Part of a small language model's weights.
Architecture: RMSNorm before each block, learned positions, tied embeddings.
MLP neurons of a small language model. Each row is named by its layer, matrix (gate and up: input weights) and neuron, and shows model dimensions 0-95. Each number is 128 + 24 x the weight over its row's rms, rounded and kept within 0 to 255. Numbers have three digits each. A neuron's up and down rows have the sign that makes its largest values positive.
After each neuron's rows, "fires after" lists the tokens most often just before its 100 highest values on Wikipedia text that the model never trained on.

L6.gate25:130144074150152138173084143112111109100141147159089143124134135090102160070144132172109129149149132156109144132125136134163134092134102122098110143149168175125088133115136130157136160145147108108121160150117168104134124155159163078130152126147140136114141095083139121163131123109144163126
L6.up25:170171093118113137128133124155107104094163147121114104137120127118134154099072149143091132094095119152138073148132109141166120185136137134059109137095119147114135096086092073145168134116113112112151156128107151141107120140130112107111139150146121134119122116155127120138148123121123088177
fires after: "a", "m", "w", "o", "and"

L8.gate240:144145170100100110132144103168094121145156147161140100121101142149110167158138130096160133149116119108163104176081144146127093156156154098097124137127150107115114137138132149151087132167117113116132132131146114105108158110158182101115105113133144116133100095155150108066155133161152087130
L8.up240:153152122119125173100127110152143140152135118127125111128079133140132107146184147108141181096110153124111145147111160163121150152133094106123102133111101119157089136153136132110090106106134115142098106162143099143167114169132127116115186138142141097100125123091164139148114166091103094084
fires after: "t", "l", "it", "h", "c"

L7.gate415:121140139124120106139082087094117085144143134118096133148125138133171120125134082125123123125163106087105072107144137083139111104109107113138077140106125134151120110094108119145163134152138157124146135115134124118099092143152108123070110128107112118133095138088199124173097131166129129160
L7.up415:164123152166114089147111069113062145115133107144109100140118146133115135109161112122152123100147142141112081154145137111145111140145047140149131127126133143150138109122148144153156157162139135122109142128081157162142151115140131149151149127090107078136124156112147148111110156125122133136
fires after: "H", "m", "b", "B"

L4.gate454:079126107098136140122112077117104101134158112155132142131122127137190148131133124108105098103103116118143144087109111151127153158110129127114143133113144103095073093122135135126135119094092133149118164144134118081134128152172164144130138111125155148122098127112143109139135176118124141107
L4.up454:123108067097120145103118116149087131086152134129105156145136140138138121090072136148134106120110113146150115107105101146119117125127138166091185112116150087092111073140130132093099090140109147118119144146109136114101163170123110125166149086096105160121119161077128094113103151143130111080
fires after: "h", "e", "k", "D", "N"

L4.gate24:130114118122121112152113172083137132084140127086133155156123079132132125151154144140168128147145083123109115116113087122116106122118110157124145121117138124125139153135116100132092111174133112177092147094111134150139149147123075116116101122141106115103142104171114088152125134108112115127
L4.up24:141119119108097139118152169116141132103143114138130116137109058118115127093111119115102115124164096094115116101119115157154111141129119142142135091102134118130153161144114136106114103182081093168126150122136180141130146151097089091155096136128101143120171105154125108157131108071138118140
fires after: "S", "| ", "\"", "; ", ", "

L7.gate300:114141100112119134119119153151142121114153148115140125156143158115143105129127124096167152103171129093116110113066122125130133117095107095181131133119120124151124123164106113144127106170106115134138120099129084125091151106111133142163197163140158131169136093077145158071093159134143126162
L7.up300:117123110128097154116101151140099145115141138141184132177121120093129132132111138092118150130152115086129103109101143109133170183101111121143148122088084119131142159164138142146083118078124119123153127115126102104118140166080160134134141132139137114185119091124160194099112142097161147134
fires after: "L", "l", "h", "H", "I"

L8.gate56:083155141130127182105153145143118135111108123162064106146107129123121155154164145184158097127125150120140172125127136141105101128151133116108119182157141156103167153141105120088092112100177142112054163085123131156071128118146126160135123105152124154164115167096127120139155128130161134130
L8.up56:125153117100099119104116148124155116098100148128123135059154131112152131162089145184114102091107122147117108142176156139089195110133145122127112162125116137136122094150113125107156156121158109121133140132142139104132099132137113120165096137127143127111123139111114142127141130136143144088
fires after: "ti", "a", "eb", "ur", "ent", "i"

L2.gate55:145141103122183125138124106102129101111092103099145153121068085174135102100132116118100124120135124137119087098123158095142141109132119130132138167158119127149148134116108160141129099172090127128120119146125120142151117124161108096141131117095124130106150077138118125097155172114106153156
L2.up55:127067127168182123138144148110130070148104125154155102115128104142112161058124152146149147125141100137159151124127125135126117145095152123133114138158101206134122139073124148150140139135104160107076134137113099176138132091160132121150154121114141138178097136116100119103161151170112124138
fires after: "4", "6", "8", "1", "9", "3"

L2.gate390:094094144152165167123144134121129148119154142144141133115113099100116114085131129173156113183134106103133074138134122153172084133136117095132134113123184117100137117084160152124109144123099134127082146089099154125154071113130113082147161169150149096155129120098130106105120141103108147152
L2.up390:113103144117139163131128117104154156122152110159135138121128094095128121108174096220136136136094107110177118099164133105138105113126113089136149147127166130120170134118125122135122157156137089107129112090122169156129120157115145105129125158130089136125129150103122123110086170117153132134
fires after: "l", "s", "L", "R", "S", "em"

L6.gate323:157144148159131101085148149096087112125109151117102123157091132169175133109145124168140129091175117152091112159139112126142155092139124133116104124141135169156153127138139104167146125138114154140123128128130102112140144108151143110102145111131139108120127107160132102096103140135153150118
L6.up323:149108124165094134081162122093130134134162150111104094123109137179155142162140105148118129125177151178118131127165125113142131139071132114111132139105132132128132144111133126147145075169111110155135130155114157148157124145169099133125117141153104121112104096117102083129110122095103135094
fires after: "on", "ain", ".", "om", "i", "g"

L6.gate28:099119126116149109126125158092142102145118165140091144111132096077089118114128175143142134119115150176113110125084133162093132095124142172120095175139133135120116130100112133133103144132128098080139118128141121153107100158162142117144107138096155162127133121118145156120140119091125146165
L6.up28:155069122143163127136107111126089107091147177126156144168133139118107105115146069170048134089116113125144132167138118101137152124135103106109154110090103136174114120113153151140154125157161142118105119121094154106105146117082099160113137152104122104145109085096118108114096163115154125099
fires after: "a", "w", "as", "g", "s", "u"

L6.gate84:132144180102131125092168115094141139172123089107128145115141134140181125095120105122118144137123124161111100126133117179118110127125110139159102084158147136131107122167156180134140138098137132118105131112144164159098116139120136103112097091115117135128067117118124120133092126126147083137
L6.up84:113134129098153147114133125096088110098131172148145150098128149112173140085092132134081125156163147116158133082164112125137100098139128132110122075130097160140173131118103165167130104158096134112128125100127140112112129153096112153097127114192123084119144137107095133142122147147130121160
fires after: "e", "rec", "f", "er ", "g"

L2.gate510:097114127099125102125111092103122118131150147140128110141140153162116113138126125130140107142202071110150144151120106112134145106145114139141115169106135152104116057133132116146164103130108150100124132130118112153085141119133124080102169122110143129177136078119093125072156142163119109152
L2.up510:125139123124118107121128106133149161132138098136160143168159124099168107116121099112128048127188097125131112124151148125128133125103153172164149126119111132071143124124111091134133152161115136089146153089091114130131141139116102125114155161132138104137123080158079096142099144130142091132
fires after: "R", "d", "S", "D", "c", "e"

L6.gate260:105149093133152083139142222106128159156139132153144124099137132077140127124093121147106145134130083116140170149187113113133142111139123153168121132083104140100102113115103127119142142111096158139099137110129122108105137122168140142117094119141129105091109114143161115129121080138122134125
L6.up260:149131114129109143111117181090133156138159104123119166102105086116131129125114171145141110116103098121107141115156164131141112091095154127162123099111137149086112136104108136116129114130109111145108144136126146138120103124149179105132132116140109140107132095117145119089150074101113122110
fires after: "er", "or", "ew ", "the ", "–", "in "

L4.gate213:148148136101156091124162137130147154089121107113113095104115149105141084119148134107070166124094096120140129106150128139078142129092133164125107152130143148142116137164097115147124079137097151165124118145137142113130130148180166114149145142195131092145114137152141081110140110148114133130
L4.up213:144120129110092104141121109115120157106112091099147103144109110117141109101155127127113170140155096146129110085111118153148097125181126125132119125160187103156095082129146153149147112044138086115162141162111155138121103137153125099145135132179096120119116105117093087102191118128135127128
fires after: "|", ".", ":", ")", "===", "h"

L4.gate247:079132114123140143106177149165164156170141107103114138101169124114154143133180146135136118140149106128116103163101149172093137111133151143135136122072112135138135161114129155133121173158129136135138138129129086112124086177137119132158077108144167109137135142142143122086125151074125118153
L4.up247:123125088152124128131145145156129123139127098134118135123132129100135130127181182113118108105128155125145130107089106115088122121089144097130101127076107140150137147095106138141186153131130107108134119142135090142099130155135118082099083092141168144104104132141163101139141088083142136114
fires after: "l", "h", "n", "t", "N"

L7.gate186:081122131086131148137138138109117119118111105106145156172139139115178100136126120068142158098178144131116120125152169146130136134118103161121089098107146177166169139122140121134169144156140113122169108103128156059102191123090139117108142101150140106161157171127165111142135099113157108146
L7.up186:160107175134108114135123139120124135142093102100117096105119128124153167136096074097131133122090119150116142170116149115138140162107108082128137126149129134136175101154163118138158109129128157110111090140140114079108105124141155081122169141083116105113172105111128164109132091146149092166
fires after: "e", "S", "| ", "L", ".", "le"

L6.gate159:121112123125180114164136103149090144131112136091117102169070110138103133122141145149086136149138089130105095146139157105111135154168173164092167095115108168112137142134117196162129131135144135100171156155161111148111087135163144113146128120140122146113117146109161092157140141164113163160
L6.up159:146121150143127174131089125126060116166103121136123075155105105163163131153134139136118117121144137122172150093150138095116139122122097164135102165122128138088133160123143127114147134100128121162159122163133071113137128161164092151098156110123179078127123095069167122144120140085116119100
fires after: "c", "ember ", "tr", "an", "or ", "form"

L6.gate378:141130161113146161161134152173091136175121161119140138141138102098163120147185076113153181134171161133105114112125137144118131128098144123143136149146144109107125147117132156119122111135106161126131128134115136126117101105190152127123152138128113108097107122107127138073163123095133171166
L6.up378:151162150131122174136157140176119144133147145126107187127116095087139148149175099104156174141120166107097127139136097112132122118103191113118156096122078142104131110143112127104131080115102120127132153127114093126104105149130153139173120130070168109108094144126090153099116129159176119166
fires after: "b", "\"", "el", ".", "that ", "es"

L6.gate349:127163142162149181142112133141123146147142135121134123124114151163090122140127146137135099139126119104126083089149169135122123092062130101139105106160123115080117171136092141102192119155137179071143128086149164140084122118131098115105163147158158141156148150099151133141152152128126151157
L6.up349:141131139124116133137095123131115158130129118134158150156152168158111114121133127166092102123128106101114110165167138144108162134123152113155127114156126132126105152139140135130226105181155169118134130111143135136126156099113128170129154091150147123103125179143105147131111165119140145149
fires after: "b", "B", "M", "em", "m", "om"

L8.gate271:137099127098137151084113125161105091089122122158154116136099125093105122138129148090122092148139119135116104118142155094150135146129170174079134128158127109089142150152175132097100157097127131151134118136156114155082078137176121121128125166098085136131136134118159104131132120147163106143
L8.up271:091126133160107153087126122127126113137139142127134114157132143105095128113116140118133073127118119091131116087137106124121075125133126133121113100128158142096122151129108085106132132136114115149105098145116121091151146089155097176148098128097129125111145134136134141105070174150113127145
fires after: "t", "ug", "h", "tr", "an"

L7.gate189:093122130162133171164148115116105153081167134111104186126112127133155090132109155140144085152098133102144096078145148107108147102108102149113163151110136148168122128144104149151166137130145109145161127112140138109111128109114158153148091156118168134099122120084157107115156142110143165085
L7.up189:137179147157147124129076082134111159100157091144146122120144120113093102113138147099164156141163133124132155191128086112101132115089160143148120142119115134119127119118147158114156140123109145139155132156119132108126098125105131158149144099082122149097166129102138187127103138150140103132
fires after: "re", "ex", "rec", "v", "f"

L6.gate369:105110167112135082145149157089148144084129118127101136163125116131103129125116140124117136115152120094108146134079163113112102137127121137142169130155141122138104122109121101125134142138089131118107137119084162068072130182186121104083183087104143163108173164132147162100112104127103142101
L6.up369:093137120157129137170098131145090119146099084156134124085129133146135140089144134096153192131126128151122115110131116123146164131187120167157163117134095120131124097111101141138154128127153166086093147137125138108139113126192097102135083141173128122090126175090102117147135172150129147103
fires after: "pro", "or", "en", "n", "o ", "u"

L8.gate171:146112140110131114085118141123150087133088109141103141114104127113134090141135149104138131096176144128131128168134102098119154102115124148123098117132131154167132133144126153160114121134096141149115154096132132108094102167133139096141095126074082117114114127142123126138107157155155137133
L8.up171:177135127127123172111118111073146136100121122122153091116129095142128145153093138107111161117145127126194103148145126107141082112116099152119126142116165143131104133122102113101157111137113137142130170132131103127132151144128145114098101119163129112125101127130146094136133153160157091134
fires after: "al", "e", "re", "ot", "s", "g"

L8.gate392:087100113155132136092109173118105137114130147140111087107154115087155132151134071126127126166138134117145116166113118079154154096118154117167123132174150166153128104097130120089124129134105112119072122126067109161129136181148130117117122135126142135133117154104156088129154142120163129162
L8.up392:130139137149134116160153125066138172120172138179100128125175145123185132146142087138114124150115154100139084169136100156114186152144172143103151136108110142132114121116117142158138090100134087096113131121128148130091157104068103129151139140123142151126148102139119117133141116147104169113
fires after: "y", "J", "a", "A", "S", "D"

L2.gate336:075115112149156140139152095132112122160114126136133159120149126137095156145128140135124157112132100143151118161111085116117177119153120129107115106104168123154119158126066148104142130119134138145120175158125162155117133134152137116122171145146110118174152149148125113092146114109147150144
L2.up336:092121117127098100141134109140101126173117165165151116115123128115130144163126094102131111091134099169142071093139102151102205137147105089126124125087135121129137127152114136127130080083122108149138144151112139122152131138122119105089101133094116152136146119142125125179121155093109106122
fires after: "| ", ".", ": ", "1", "("

L6.gate419:121081127137154170123101147180176149087139115113125113127133120108095131108164089144138129162108148151156118117119135122191136130126162074119127133106167109118172122120124064163139127135102095134155164134099115106126108129119141110150139128074122125138106178131129134129107116187125127078
L6.up419:134142132143156135158137146159161176113098136114109124122127104102164136130163115115142170148126181115126104121114130111161130157132108154155122141134167097114140155142098135092117150139159100107156121099125129142111086143135109102183181111141115101132114160141156082115082119154137123125
fires after: "R", "r", "l", "H", "L", "d"

L2.gate119:114123147173146117132169154085126112112136115150092061116113127073118120095095125134198112132149150103131132121136137148112159142053134153145144102153112107158118113095093123139115153148141067155126112134113132133122100089190132119168136164147149112101119103099129109106150137136124145154
L2.up119:100140180134127105136156156123132130107143137127143104188144093117092178126096076101170116166129125125138142093133120132132159159119139105151125155121108130140083142130091115103115113181112104144136136155107167139125122131155141130138150171151087109049137132126129131141135155145128179155
fires after: "1", "3", "0", "4", "2"

L6.gate256:108148082115124124169119146124111148148144133156118156155127127102114151143133101166119118126163073134119082147125136155125106130168110094118100139129180174138116118120138113126115115163133114143113116105113112121156100118153109100103158109136148164113097137144149135118103129167146170116
L6.up256:106149097141119088159109148142123135138141113159146146138105112172125148153136129141118155136148166134121128139097109170101103178129122123124106084105127123145126149161105137100119108150130142090142162149111079118102108091147070115148104135144139158161126128105148136100119149130087150139
fires after: "w", "c", "m", "il", "igh", "W"

L2.gate473:085111146166152102148111148141143084111130126171078075129114128089073117131118105121163086132138145103148109154133132136112188117113117136129155107164124111131117107087098158132135097130148089121142124124123122132110107129158130146133134156102133123117148123056139155095187102146109128142
L2.up473:083115144137135162151125153126110123138134157126087092137111138103116148103120127116182115159108169114132156108141122110100148137086160135156136084131119117158114122124081134117135115156154100145120135162089139115122130132185131149205111142129133122104101138155124152122160130103103152108
fires after: "1", "0", "3", "2"

L7.gate364:122108120121097128161112159128115115142111125127117118141127099129165137115147107091129134155157146095095158158129150115156153098148112120129120121145113143102161140121078146123138110140153119131154150143127148129140128170144142117113111154101150198131103110076085160134081122103120131147
L7.up364:116099108118104164132104143142153123112104174116082171133141112100149085145118095095136119131081146112103143164130135132121137108101097131152086112165152146152183119131171166108097108129136160173131167121114129112100081142135150139116103137119158165144136129165138162133113147126099168073
fires after: "f", "rec", "sp", "s", "gr", "S"

L8.gate468:098118152132142118126193136160126112143144122088114127155122159139133125153140120134112114132134108160156116054150171091115151100122105093176126144164088129145122072086102121139123108133180096122119056106151134144151156165133138110174119134127141123154154100110137178127147142108102083088
L8.up468:129144129089148089094146120123137088104152149146097192146151109115107141107158139158104147081099113136154129114147088091098101136094098151166124130144145173135127120098150128145155122051105145065148119137105153135123131124102107121141147095159160093113135108075095165135103190147105154117
fires after: "h", "th", "Th", "w", "d", "c"

L7.gate251:091133102134136099110125143106119162148116160118104130104092151099171126127115114156133175135170128146130105120101123077149169105118126150117149137134118137139133128124151156130099138115127139143091151099127092172143123219099104123096164138101106135119098132100143105140152103095115135104
L7.up251:113135140119113127109152121175106127152131135174162140117089141129109099097140081128122107154111120069096132121112138104075135108139122203108129115110144149142176103154129118130116103130127119141120106143096102127116120152076148145116106132151135118132148147122148130139141154115152087120
fires after: "a", "r", "A", "cl", "al", "m"

L8.gate421:107138146113119152170156149117130144088099135096102130109118114092134149146129136129131155145098135143134099126125169136122124099130108126115086121166134124109144096076109177160107135116176070105148110099100126109175136137102117141094143162086130118148124139150167123105128162114154126176
L8.up421:149117104121102176122123066092102105105166120143072130115129145107133106096150125107134132153128156136101127130121144149098173127088146161135150123097131163135138135097156143138138143142140154133190147135123102102108126125123125159140120122114144172112145102169167120151157124125102127113
fires after: "s", "i", "v", "d", "rec", "is"

L6.gate340:182149137186137177163141143131157092163128100109089087137136120121160098137099124132137139149141129148091106136134162158163170109120153112123103102098120120171182151108123079129152161160117137117084153120149090093139108148123138132135133144153099149136109148148115122106113139103100131140
L6.up340:142101098152125138099131138128113105128115135108134155127089122106132130154097112130188151115169154096104157144141115110125102126104155115147121132085110148122113122112171067134170121178168175124114124121164164139190125127129108138116135159152161141125151117151112132104122126176113152123
fires after: "or", "om", "os", "on", " "

L8.gate407:106088148116099141108153128091129134158103127167149114112143145145170138161085160152126127157129099140152120098148126196127152151143144110141112184177116125140138125130085146134123116161157091098103098128112149121118094144150135121168169120136102111108142117145109138098094110148113120135
L8.up407:149121091126130144097136133123152129154122149114116127111135128133125128172140081111090134076145100110138123096148127112154118146122136143090116159142104124121115103167120157142124108116174185168127145085140117137110145123139123150117139121117126157122145119117123118152076120117088145113
fires after: "o", "g", "k", "f"

L7.gate288:146076115069081103114159180167106159134130129161129111164127128123102132116115108106116103162162106119157136117142125110113095154172116135121119095096149145140115097116111139152134107152104123175107155125093115148121125120146122110086098130125100147146116084103126132093125148113125078063
L7.up288:149151157126104138122161154098165128107141139127155110181119133179162123129120127165172099133121111147121168141127123125151140125160115153142157141163154130156125148119079109132096105148123125114107138124104142097147142102094116140114135078092159124099167106101127144128114108127155133148
fires after: "e", "di", "ub", "\n", "d"

L2.gate26:129154076106115090149127160101157172155100085109124141144179106114122137136119117109171093148125128147087137112134147113158152106120135145176110133090109156162118159168132131170156104138096126101128119141139113183102114163108114086124111108163173149085165143093124115104129097130144123134
L2.up26:106133085119107094145110157101136165146129075128100129141167140112135122159131169101135103158103123108117152144182152102137179090102158158161114125103102155160094139151121126145134116114143137115134116164140135163116151164097130109073131109131181108108174142157150111126096136099151130117
fires after: "l", "h", "e", "f", "H"

L4.gate253:092096128151129110145088145145123128128123178105117108110115156128137120121146158134146126126143102119139061143129106132142112146177137114149113108089142128121124130111132163147154083148077150076098210125076113139096132118105112142141131132109153113123088106125182117109157083153129127183
L4.up253:116127132145128102117082121142163142155122130114116129103136163116165131185159152135140111164131133082151061160172120167105158112126156175168136138136134139125107146156165138132136091152095116152116141133143110094101123179127143145117137119151155105116164128115119120096119109114134115139
fires after: "el", "s", "d", "n", "b"

L6.gate382:124086138151108130108128131105119139175095084137155123121132126119146148107121109112098152134124100121063097106129131105147106074120138162142081057083149153123148125138149135155089108128106145118166090096158107135143158142092136126117107107120159113106182145100117124133112132170099136150
L6.up382:136097121112154113136144161130118142156076078146152123117136135138141071089127142116166125098107110155106152088155127111136135154147119079130114142111093184090143088125154164176104109111114181142152115130124153112090136113138166118109084127114118155098143137164089114155137153120143089129
fires after: "fir", "H", "h", "er", "er "

L4.gate295:114130129098134113111138105125148132128117103144130100118160131121126120139138157176100125114117152127139139126144172162130114116103152151117161149154162102125124121125121105095125111096128153151113140123132123105098138141156147155073110077138096131152157163115174126180159097062188117135
L4.up295:124129103089087127141136137136125104160103127108151123141137149162136124148105149164108112144075137156154132107108126105090116140091126086158164139110121102063114104151122157126124152137129113133129127176158141125091127164100155149128115107128136148181164134142118104160142193138131148092
fires after: "i", "y", "ic", "ti", "n", "ati"

L8.gate119:136095130154163120139132143145191120195135173137140125143119121115105127145097171127101116091158100132143151154181101098149149117104151157107115135106082187121137125110195150125138162103144159099090095101114138101118087115130128133104136088154188133136132185111123098099149108100118132128
L8.up119:133124124138111102157112168126142143141131078120100140151139172110146126154108164149073133181132129146126098104105109175110135156138155129131130095153144138126119132134096132146125105102142116107137106148142124103077107100122143120124182105123131123129139136111142106089147150142115128100
fires after: "or", "er", "ar", "ear"

L6.gate262:139113118117105110157112169132147107103122158105107145108124155098096161126149094150120147111148063122123103140132107150110144162153131160143116098147107155153165124121133158114175085179110147117178134116114142105124138124132137161088133144124110108111146096113184122164135095097121115127
L6.up262:120105120119144147143150189099123137160115156136103156127149091086111122120167093131114126134142134126139094151130132156141097096174106142154106092128132114119153145084090154150180127180143182149115149184140122160082146122155147091141144107105170103116154134144135103128072118108114136135
fires after: "H", "w", "d", "B", "b"

L2.gate367:117114103098167123148116149172116160145139139158134134141099165129150114123167116127111147115125149114140098119112145140168146082119130119097142109092147132154136094168122140140122158114125139119100132086148107113068094153111138171132167151138149171118086082116130110098136125152156132117
L2.up367:148155112107134114115138111138118142109129134163118135142098133130132135112136122113123149110142116135114137125145134137174123094152150097121163095138132138161111123166142145113153116137140100106090149076166096122095097135176132150154102119171133125136077100109157158079146095143110150109
fires after: "\n", "  ", "3", "al ", "4", "8"

L7.gate135:090141121160116118097147110096161159154120147152101153112084150163115097138083120119164088130140157148133133121164155150115134086119116162157141108157122120149075108102115142164133107107150099124091124093152126129104127132120145147090117180145143118176114106120092114159105106105168144100
L7.up135:110110093173101068117157131123134103148131151120079144137148115113138124126184147115106143093102090129124143103122135120130169169143128137160166161148140096125107128182132147131131175139177140111138172107155182110138086115113095106107106111149139100124122143147139136160124107149119184151
fires after: "av", "w", "h", "iv", "p"

L7.gate392:144159108173124145193137139124134095162139081126177134132132149157171160130086136165114097118142110138149136121110132165129132148132101139119163129115149115148100170077129103122123138140119128162136122119106143124159107130089149064157170169119153163143154176102140131133143130074140113100
L7.up392:132130122147097097119134113155101137081115168135114066144187150101163160113121150111156096174140109154143125127077130124132153151135118103132151123168133116119129094121133118150103075081105145114094158136140123102158087108113108111127141160149143092117148124134123133159146152119102124143
fires after: "19", "| ", "1", "2", "3"

L2.gate289:163124097137143138106099124139110110090147100162145144122121118140096156156149105140157192146121111133134098095095116125173130092186091158114110133082104109133133140142096103104147130129172154160115163127143158140093123137129149117107151104130129169138120090144114087120154125142107111104
L2.up289:183137148131149082130107151130136171128143108143114136126122153120154136143154080154122089140164087130120107121153135110157120131104145174162119144131131150117156124125118148092140095151134121091119137118152171103102111114171100157116085134123132135103117057109137133123154125094114151123
fires after: "\n", "\n\n"

L8.gate503:149071165129138099105124144131065081157159121123124148199092141078122152117128116121159126119126125115127162184132135119120131146153140114137069134166117133138140131147134141172102134121099117181108093099141123081128121106141130102125116094189156163061094123112152124118104107104142139126
L8.up503:146146122115101134137123116173143081138133128116126113154132146125148115123168123094146134104105097068149166156125080079103113165120134146138122142141132099144168180145152127109133121122124119130152107123117153166146136127095148165121116115139134104100147099084142146085123130073158112152
fires after: "c", "t", "q", "f", "an"

L7.gate157:109138160153121091155119151123179142113135099126094114100148100133145134114110131121140127094143156171133116176151164100118122116129140133170126166113136171143156122148145149078148106122128123173124138127136144131096142164147143068099146119119163133159124117116119098123134120085147124166
L7.up157:125124138120132138190106155109170159114086115093146091136107119110134075144110092094151096111111104151117144173133129157125120145162130124147121137180124123081164113133122102108129106123149107108121146116105114129079150137124131073128162119118115122159136133147147109106078136100131050123
fires after: "==", " ", "of ", "L", "S"

L7.gate481:084125195153150085127148082114146137128087077107129166161129144123098119124093155110168132151129095111115088133146095145122138118133130124110160168157130144145085080139165118129144068093127125132136147156111114126104136143148140129127131087100128143114138122105151107106109137138149139095
L7.up481:155090168165143131109106118149189145127145076117117096139119139143134148120112201109109132129127121153120117144152103117118131118177129156168154133156140139088146086156129122128166140149130174112181108115117118173105142092165136129149166146117122137116155136118150082091152105133142101132
fires after: "or", "om", "en", "im", "m", "Z"

L7.gate376:106147150122132157094142117138092163166125135153122117162116133121110155104108111148156118144123139093116118118103118096146140166149143097137141167146111129132149122153173138147106171126113128127161107132113136135146082123127135141136096111134118117109116110124121100157168100113150098086
L7.up376:100115148105118095109131103139177184133146155123114124123135156089147105121105093108150153125158153134073097187177144104126134149138146127137101148072104134126110145107170147131127105152133106168113136140118093115145108141091170146139100136080117104071126120134103065145147155129146095156
fires after: "al", "ol", "i", "G", "og", "ag"

L7.gate229:136113101142127153087086130092145078165117139169122123134140136120132167110134097156120114154181106115139161135117175121138137150152108149152121161132170135126069142142127146159135132156182126095127168101114140092089137104090093136156158116129079136068139139127163120108172110117101129131
L7.up229:161118114128134129146115120103140176157151131123099119118112106151169124154157091151137153132086121090084090140179120077111120152141113160137144141142111104180131131126127136147165158141141114142159088143145122121109149143125164098106133153120143151113120160121116107123131149115095180147
fires after: "f", "F", "g", "d", "n", "Ar"

L6.gate347:145137099118143152143165139151125132149176154123110126140120112144144085134131103162139157118127118117152117103130116138089121133085114112093077121142140120130107108109135075165126123168116131129124150107062129120176134150155141122096149134106104099122081090170150050075127124126137142162
L6.up347:120089114104117140065120108140081118119152125115131150128157073116147117081214115116113145131147114074116100136109125138129173119163170109131117135140136130110122107139127159134139092151109099122073133167154122119157128089160120108162114139142114085102113070119125107108139127135165143110
fires after: ".", "\"", ")"

L8.gate188:138152102143137077111108123105145116144140115094128140110101126129094183124144146126132127103136150125132133143145122122156128130132166125060116145165154124136151118124160139136129151130159096145111168116164159131119178154154102107106148112148096169138056120107114099116106161098131116118
L8.up188:121124121102117067116100142126084185125159098119094125155090138142131116147119122140118111106141134103133105144145100130118178160096089115146130144129135094130107140103138134125140090134140141127155149090123145158146118180110144099114140126123101091119123150108118064092131176105141177122
fires after: "st", "il", "cl", "wi", "St"

L8.gate418:116099119075169140100136112120091110123127106155107133153122123129132119089076090149119131126169133076146141124130163150139127135149142123143090146115107143104148134162149122128167129143113140170116109105093138093096108137141128131110118093097104089085113109160165074118125155150111091114
L8.up418:092069119108113140178125137164089078150128113122133118112122117149134168145094161110141121135109104160124094081101128124149122152097123139137134137148108101096111114108145127101121126103110109137117118135120098108135168121133110110133109106108128159137077160184100133102146118147098119080
fires after: "h", "D", "e", "G", "N"

L8.gate199:123190121105128142148131148117137127154131128157087108138117112080105146156120128084139085149181139142167088102138149147113149105085142113116070108139135124152201135125177100100097107105116135131103127109145142138135085148151101141166117144105177165130093151103159117123120148176164126157
L8.up199:127158054154141145124097174155083160140116125148119149168105153113139158130147098103097096150128114130169122163106103126109148136142097124107084104142154116107126169137154128091144168131123183127141095130148145157118131157103150127168145115117088110156135135117139143113117165129081142145
fires after: "p", "d", "sp", "wi", "cl"

L2.gate208:109080161168123128101115106085126091120166132144126094117115114112096129098110165140154122165128143122149114160134120106143177153094122134127161134140125124124138147120082120160137123112117131113085143165107102171148111083161149094156137123140196063090150097102146110069138139145136150174
L2.up208:131093130183123125137131133115160094113113134090126124112096101092102117096113155152131106125089157103126117131137122102133146148100091136118130085180114134113125121145103116111155149091144141138086136106152132163135131091154111100179133134157159109113127124105164142084136140126118157161
fires after: "3", "2", "1", "4", "0", "5"